Weights of a small transformer language model: RMSNorm before each block.
MLP neurons of a small language model. Each row is named by its layer, matrix (gate and up: input weights) and neuron, and shows model dimensions 16-207. Each number is 128 + 32 x the weight over its row's rms, rounded and kept within 0 to 255. Numbers have three digits each. A neuron's up and down rows have the sign that makes its largest values positive.
Before each neuron's rows, "fires on" lists the tokens most often at its 100 highest values on Wikipedia text that the model never trained on. A number after a token or word is its count.

fires on: "us " 24, "ella " 12, "ts " 9, "a " 9, "um " 8, "ia " 7
L5.gate158:072114098122090093183120148154147166142064102163206086092097148120127080118124108169148168146166154134140192098146172125124103164126127131079147112153151105060152080146113121087130044135066124151116143136123121100094109147162150145148163092184136126134134153179123161105135144145126120090135085091134132166144125119095119072119093107169091152115114115127139064127136087135171152139157142128158107141182146058109162107146138103152127094098112133149114104188130102091120146176116092167147095148120098146097165116074149182146141153112113152155127144100116131124097146197091114216
L5.up158:101088109098132057133084122142069065200113201137107062116100127102133143135040110097172096110094129114100183161170129122123110110127138187068103133145117138159168181127111127169132102147101110142131186137144111121154128096113170132158109061134184227122127084141146125067125080192147030116087137101086115062133110112106130119166121091115104153134135107183113127103121137143097133107144127117156091094140111105074128140214152073140062149124090144156126130111144118078060087185128121129112106061119174154129087110096175143062161158158112156152121152125123086177140151151101114119

fires on: "st" 20, "ac" 15, "ustr" 9, "ur" 8, "°" 6
L9.gate113:140135129087124118164125151159075093101169088162124109158131088145122107088114092147121111164096112147084069119084102117147026062132107133077133163091193094156167172096111149160068105086132177160086110127128151132183117181055068105099131160150178125130105086184157119110180139162100134125114174125112119108151142128217072160092112137126144143086127107126122134154164096097094027123082122081120149127140129138174115128122088157175151124092116097131152104129170147134090146126121168106064132128128186120109177105150140130137091180121180088149134110133109126114163067162141108115
L9.up113:076113120185167098117121147079164062096157116118147114133115097071147117112136144119142092104198164138127168140120094113126166113064172139100148136122112186103179095142153128165072090115176158149135131126151108103160098164061113166141078122139187099061131154108150126081123140126085171126114174069175100168135133144103059119133101131107158149098092109131146117167101109129131177037138091107138158126075138224118125112091110110171109132179166091108117056143145110162159145139163148092114171145077140087147134160107112128121136124093156109153176122142163141211106105157113111068

fires on: "acc" 38, "resp" 12, "occ" 12, "dec" 10, "signific" 8, "suc" 5
L2.gate408:158124083083097141107132097123149086158077152154176127158141166100120108123131161020132075148146119128196131183163103131194142143144117128131163175133133145156145169108070172084112108074147143155168142134124156126097119107126163093111172144126115085131096160121170139179100112094109169098099146110122179144100115128103112187119098127092143123127158110111098120117190067137058079068098079048142129099106117145132099124123119150139219168134137146154162082129065161102093146080117135132160137121140164073145138102146113154142092166126188112187130106095091118147102146162144148085
L2.up408:142096121181100104116173126151098134133093105129111121128095136100162077155118137096195151103088098134113150130130119113117100116202089077177132092182151109174171142165060154082114129109134180137142078153096083098093157126149107061133126131112173182099129154141102122065121109135061170127096106153178148092164139123151089182074133146160088159182166159079095134123123098137166120121127053120174159100156130138142070135192097146147090098114058094152157080149177140163140085120091177115131100154100135173106105184187119119119163114086151164181115139167135185120137130114111076118

fires on: "e" 12, "el" 11, "p" 10, "c" 10, "b" 10, "ep" 9
L5.gate280:129138164110107129146156116041142131118097093155129133091160120130203198106110131106069127163112175097114183121119177113101145139129165089109090105092116172133096088169170114173151106075155119154156081117110120121074144092119155168171139089122094118146166145131113139108114066128182148113164153133123162133159144143123146076144127084169132165112075140114091173170089078128111119132147168135136147153107077130158148199106146109113214131146156143145174071111136098182157118126112092126126100082083160118131101170143152104061172162116138176149110037115107172230095174136148154124
L5.up280:143179100077158128118102095093116098141103143132127185124109103147137172135138141127136149159072199077098152103163105116088152160133114180111141079120133159094133088143104111148152092116133101150178175099095102150091121140065134137180144072056093117137115123074095168119155122100128116126135130079132109092131122116189163062127112117166155135169061134103098126155153115138152132146128202138089181159167042071172133137131128150080202146164113113143176117128131153194178104126066087133143125115108186139120162155141161116170162102171093196159116135123134181158122113212101163185

fires on: "ia " 13, "ae" 11, "by " 8, "a " 8, "e " 8, "um " 7
L5.gate313:141096090166127114139062130099146069171085156209152087106176096137096130111089122105143138080166125081073112113125161135137139093177167133070169182082154151115170175111121115076122132094081044163101150139119169086110143133078135076172104155111192148190153163168145147143162153117146077116101067119124121151159074116117095191082122128120107150176084098113114128074155132113078089079097139156085090071086216090121105139071196109168145133118117136199105185148130166065077117178133132143130091159173127111145100093118136097141116150156119153094102140084176094111145156163137108124
L5.up313:139118137129189070171103172139115133107147143146138095144169108134068184113139113145171155152159148089104142133110140141120109114101204094056152150141135162170198104133113150068161149125139047118138177149161117105136134135103102096159096176135169214118243161121124141123147148140157119100160143046092131074102054152137075147120122072113088127154150088160103121106141141142151174075100169144165128054100159110122120122157144111153138194110084088147145077126155186147082146134142138096148083131130132138109117087117129093162087129177063129091144126145156096077146188156162093098

fires on: "a " 26, "sub" 11, "id" 10, "um " 4, "us " 4, "ella " 4
L5.gate326:174111099128104192090100158083123139145154120189117094080161204161097132149153126127154100141144099135064199089176194155092077123185107186140145156072120142086128095143099105186139106111135162139104189074096138121132190090173105156134114106110100129150118150107109175159160071093098163106112063138059130161124127138113173115123126135121200121165123134203059086097162101122116120108161138145124118115123116142127105123118199096137124131103128113153136089133161148133146154215139118136110093158146141125135110084109148209166160139105157120159152146164178126167124168154111175131
L5.up326:095142113137136121098114102116118152128137143136124053124131151133117095176119148070115126129168137133118167085174139111142114022142154168077121160113127125148153091183094127098162107115132157106116153155068090167147102086176127166114170151126058137176116091134110136131142092137155176097154115105074154073118106086147154128084085101187150141117116172136083153157143134131105134054178100150150101101100107112140172154117140107179166163120111086172158120131151168102127089190162116117155117070107157093128106111132148145164097141095099117096124143080130137145115153122127172143

fires on: ", " 73, "), " 14
L9.gate267:066102108147135153155142171129096114138168159122114177120200154168172126158179117098081188128193159158122130060059086127081171123095073118150126106139126170082089162092174129152108152120088159176146125119091129128117157139139125083099134155150118146122128173114141206117164169104187143134119075084124146118113088182161155089142100160120168147114081180163090141151130071077170094146131106169157102146145078124087113096140137121115103089126137099156117224170103181126048163131180107098129106092097129116107186135119101145109160164061124150137112106136138121143143133152101113093
L9.up267:156128138111127181064121114099184134144114156186131132104119150130082143135132176111124152118141131136205167080163076185096188159164085131107135119128124145113125103107183127115107121154144137102130084107150124114077156138198128162099088048098069137125100176117173083053178107142128133156057067096207102128185073144109111102067121136164154156126130167111138075169123126135117126133151141178119128159216127115125139123146117099120087146106125097165070120152172117086112151087121134104165131088157135165127158132183123144139152117128171095119147143126111121132127062152122180175

fires on: "acc" 26, "occ" 17, "coun" 10, "illi" 8, "Oc" 8, "atal" 6
L2.gate232:117164153120119167138068222195160113127140100128127132135093165133115092125105177104113127118183094194146173111104130155156157121169122112089094111121111103135186156095129149183184108138124157127171157092157110151124072136162124114191089205155163107149146124125144150163127188100149088102119160115126167204129161147127130112152108172114178118166128134130136120187123122094164160096092147153138121109167192110140097116140095148149180134139160086140152123135141120155055147134118109149077153123058175089090099128120130178120125193182151096094144158125107092132086100084156176130
L2.up232:098122114161103166091146090085117112176127111145155124121072141102110162108110145143139104140118138123069071136104086101088129136122138178110159127192164143116195107155121100040096154105118141137122168130130107141113147144160137107090163091107172152118125152085106133131101111066109201148122126124059104088115077199133142174150120114149104127131110153122114162082170082114062120129170137111124190105166145087115150151174143074109140125171113136147113086090120151137181079136089117172167062119090132156154139154133113113190094108139077189142116063123132163087046144166112105107

fires on: ", " 40, "at" 15, "and " 11, "(" 7, "\", " 4
L8.gate495:138160142111147144139146168180189119157134179152156209104140186169120130113173080130127110137142118138091064101140066154110124118069119134120122118109157149076168118146172131149109162102153178079109159086114180170107162098135095160093148111087147133146184125127096142147142135095165139107141164119166138146185139145172109093073097123190160133153127101105180120115104121096067105193097189143121050135167117138124187098127201192150193104115075134146122133127166179099103116124160151109109138126158103161085135170140127134051085173131147167199151047174130130112082161078090105127
L8.up495:137117162202184117132096173160141103092118123173148176123145142113105150130154104147056144155143102161150096122202109158135109124151046104108138121134202104024121089132100137124183105127159165181123162136114151134142173130151159158131133113079133135140082150151121181114142122146113167082169131117137119092123156135078157109177077118150188160101173133120141136187073114093134080076133107149099115123116165111047114175144119127132105189075085104124141114129206102112146113166164080083149113094127143157087154091126118081141086110121121156144119126203123194118083101129178129113

fires on: "re" 56, "served " 5, "ated " 5
L9.gate471:133080169127126094104167161072132102133136141098095131108121172096122072117123113111191132099074152100140137151150198116164121116094199151123095133155058117117130108108142143101134098112107148125127094108079183099173153165093128108111150131119148111101174149133062143107098144095112172113101146124112165178087085135128144089094105099149176111147114172101106109077107187099162151058140089189104093189109167130165075110170182106127102142170095094161167175090118167138181136133148101127201105095113095118157104111144127165132137135138119097102075127153125101147081138157137140093
L9.up471:139142150111147115055103096106135144168143157140177141146194150117095118122173138185117137114130115144063144103071159145141136185141150097088111126081152159120151088148112137120159114149097168182139090151155122059137089155138118117174135136135120124145155117150089099083090066140104123158056147056093163144109091101137097154146203094150083140131131186076137134139137122140115152123137166126115129093136147139149136054100124125138114105151118052135132185143180121088131068139154174176178140144121073125124134122124093133030163137094131103088118172194161088091148127161109150119

fires on: "b" 36, "B" 32, "(" 11
L8.gate286:082098094129175127167144182111211146117081150096102194118149095144191152120123177101098083160093141147124141156100086099089167127114184125058160091093093087099182174161166146130085078127162144103134137094155108108145120153096115069075158141121141168198163129150117143143064149175140146083097137101167102166157119114149106101087127127170162137091101129154150135158112104126156098084114139122122177175085095115126151114108153179150073122119140152206139085169139147164145109118123156112098119128128098149109129146141118108105122206152067156156092119120060118205103164095077095075
L8.up286:145136082123154086123149120187105107110129134115202145140094118167107115169149073090157157065137146075093157118107120163088106098102132115079112123255184120201189133084108159119182150089186113154169162133146176143163157149145140103121124079118114149099143130119115134076112135143155163139146137141170149095098157125192190139154112102199114087127155125073104108106149073173108116167147085139119200104130144122159126160099118126107126185158122131113097156131113148168083178093125136142135155133116058176123101103161165140131128093110124115131130130157179123110131121120173093153

fires on: "ood" 15, "−" 13, "Stre" 9, "ro" 8, "do" 7, "is " 7
L2.gate394:143178124083100133067110097170151113092183188093125135189093124098122133160084084109064163193158182131105075144086119167164103125182135136144139104125112114105076119105084031146138176135152123126163141145112115145186162179097100096158146170182140090172081157149119107108136087157088137098131108112141136151177101088127121150144105126127158150174125131073093131054171096112127112140109127139156137147127100058118139149127142048124151150129092107118157198158111126122127094146118069123140164058114119140131216131155135099106097160095108079073175123149069103105165133086108130205
L2.up394:124201112097079126106106101175158109114136194119108148212136170133113148107109084084054178199167177112103108124077131132153105141126118137179116105114127134101069110091123099139116193138154114135195176110108111123182157166090113156132163092186159090185088173099131134114112116176097123103108098104148154093157170102117164122120089142112142149148114115116098160076168120088107088150102124115158143141147149096086115103141122037084153146151107131113177144088136136085128099127102121103159158070131155152106196151111108090112129160095092063057173166134069097112133142102120177149

fires on: ", " 39, "-" 8, "v" 7, ": " 6, "th" 5, "or " 4
L8.gate455:128092148164136128090205153127139090101077155152105092076111106169155123101139131149135196111181163205126120097127175111129093068104095136167118116133093135109129087179151092136089109150161183144085180132108110135136122090080124116093075165179148164081109131156133129102104151082123148109130083145149145094118100072157149117116116141083146088089128132126141120176141099076150108106194097154140144120123138102102172128109186146145078130178146063160103190144123111162109184127155153101144153179135169179060198147113112078166122169026100091135169174102141144102141154191135158120
L8.up455:145194138086128063148172161153145115105135084156143080145122131141155123177130199161152117130146129171126102142082109179137132162131079073115150046133180171117118149116120104161169142145148130160120140135134148141114100149152172100197121164165094137168081135141122130100109156114131142100161073107066159189136145130123083113161097140134073106108145147089131064168116159130164106084150148118090125100093107124123164166117151092136113123173190094180126087108135151152093038111160127129128103147185116144098172134160170133114081109167161089133136127204080058146199120146157197118

fires on: "el" 10, "ill" 10, "2" 10, "oll" 8, "et" 7, "al" 5
L8.gate1:079123143116194166091121113078149125085127091177159147100120133151093215084085144158195120091146092133106141169066169116110110131113139138120088135095157116141164109124118191138105107114144137123151201102122145119055136177109103092113138112084131095121148117118118170075110155113129123126106148166090119092112086088105138114136171185134123171116143162136097064164110111136137157168158083088144051129148106177116134171163162145125170048128106067104128175148169148113159135158118183161153190139049144077097079113147149054074100091126094091166125074131135146089071069142146150135
L8.up1:151131142113207121118129182152163123136149137128138133168150127137079182144121140118140192167181138127113149114126136103112150163124152097150155144126076145086135173167155135137125111102102125154132136123114179076065112059108148167200150084172135076141122132132128169128167118146121126106088159152153140114168127144110102117162130165111084175114088174141169101126090151068124104133210142119176147069128089153155069087137125089089179125127176122093133106119138096146136180096175108078130162183183099154102168138127182113103188107146177100138095135130176147200109150111135065100

fires on: "age" 36, "el" 7, "ages" 6, "one" 6, "ing" 5
L2.gate5:168135113135123197100093127189127147108184145127130197088117099142203112082128147176142132109071155140107164099119131054086114132138130079115134124104117119148149126214137111087186120146182215105107061141083091132099085126142147160108087095092119137181146156112136088088148106088146066165112095105105149120157123093133123164121066069149110124170107140151137090127105099162087106168097138081093170141098133077091096145136120151088156180119136177130156186118127102083125138106175111063105112074162142147133145112139126080123136091129109105177121086139129149161084158191051098122
L2.up5:143107103134063137134137147133090157132127091143126109083166113105172105151170151132129140150127160124100210101078194171120123153103158073107105130136169115155139141171160127114112128099083170147134075160125113085157161108102147119127122091122105111145139174099126180159151176078094141199118092074173132117145177115126131171104091123172133074096034115115119080139112074112112092132099161209183145164114110097169141129107110152079151123155169143107137209145160167103112102093095103074116101090103153075098110127130158113090071123147106111095194094122098056111123067177142141125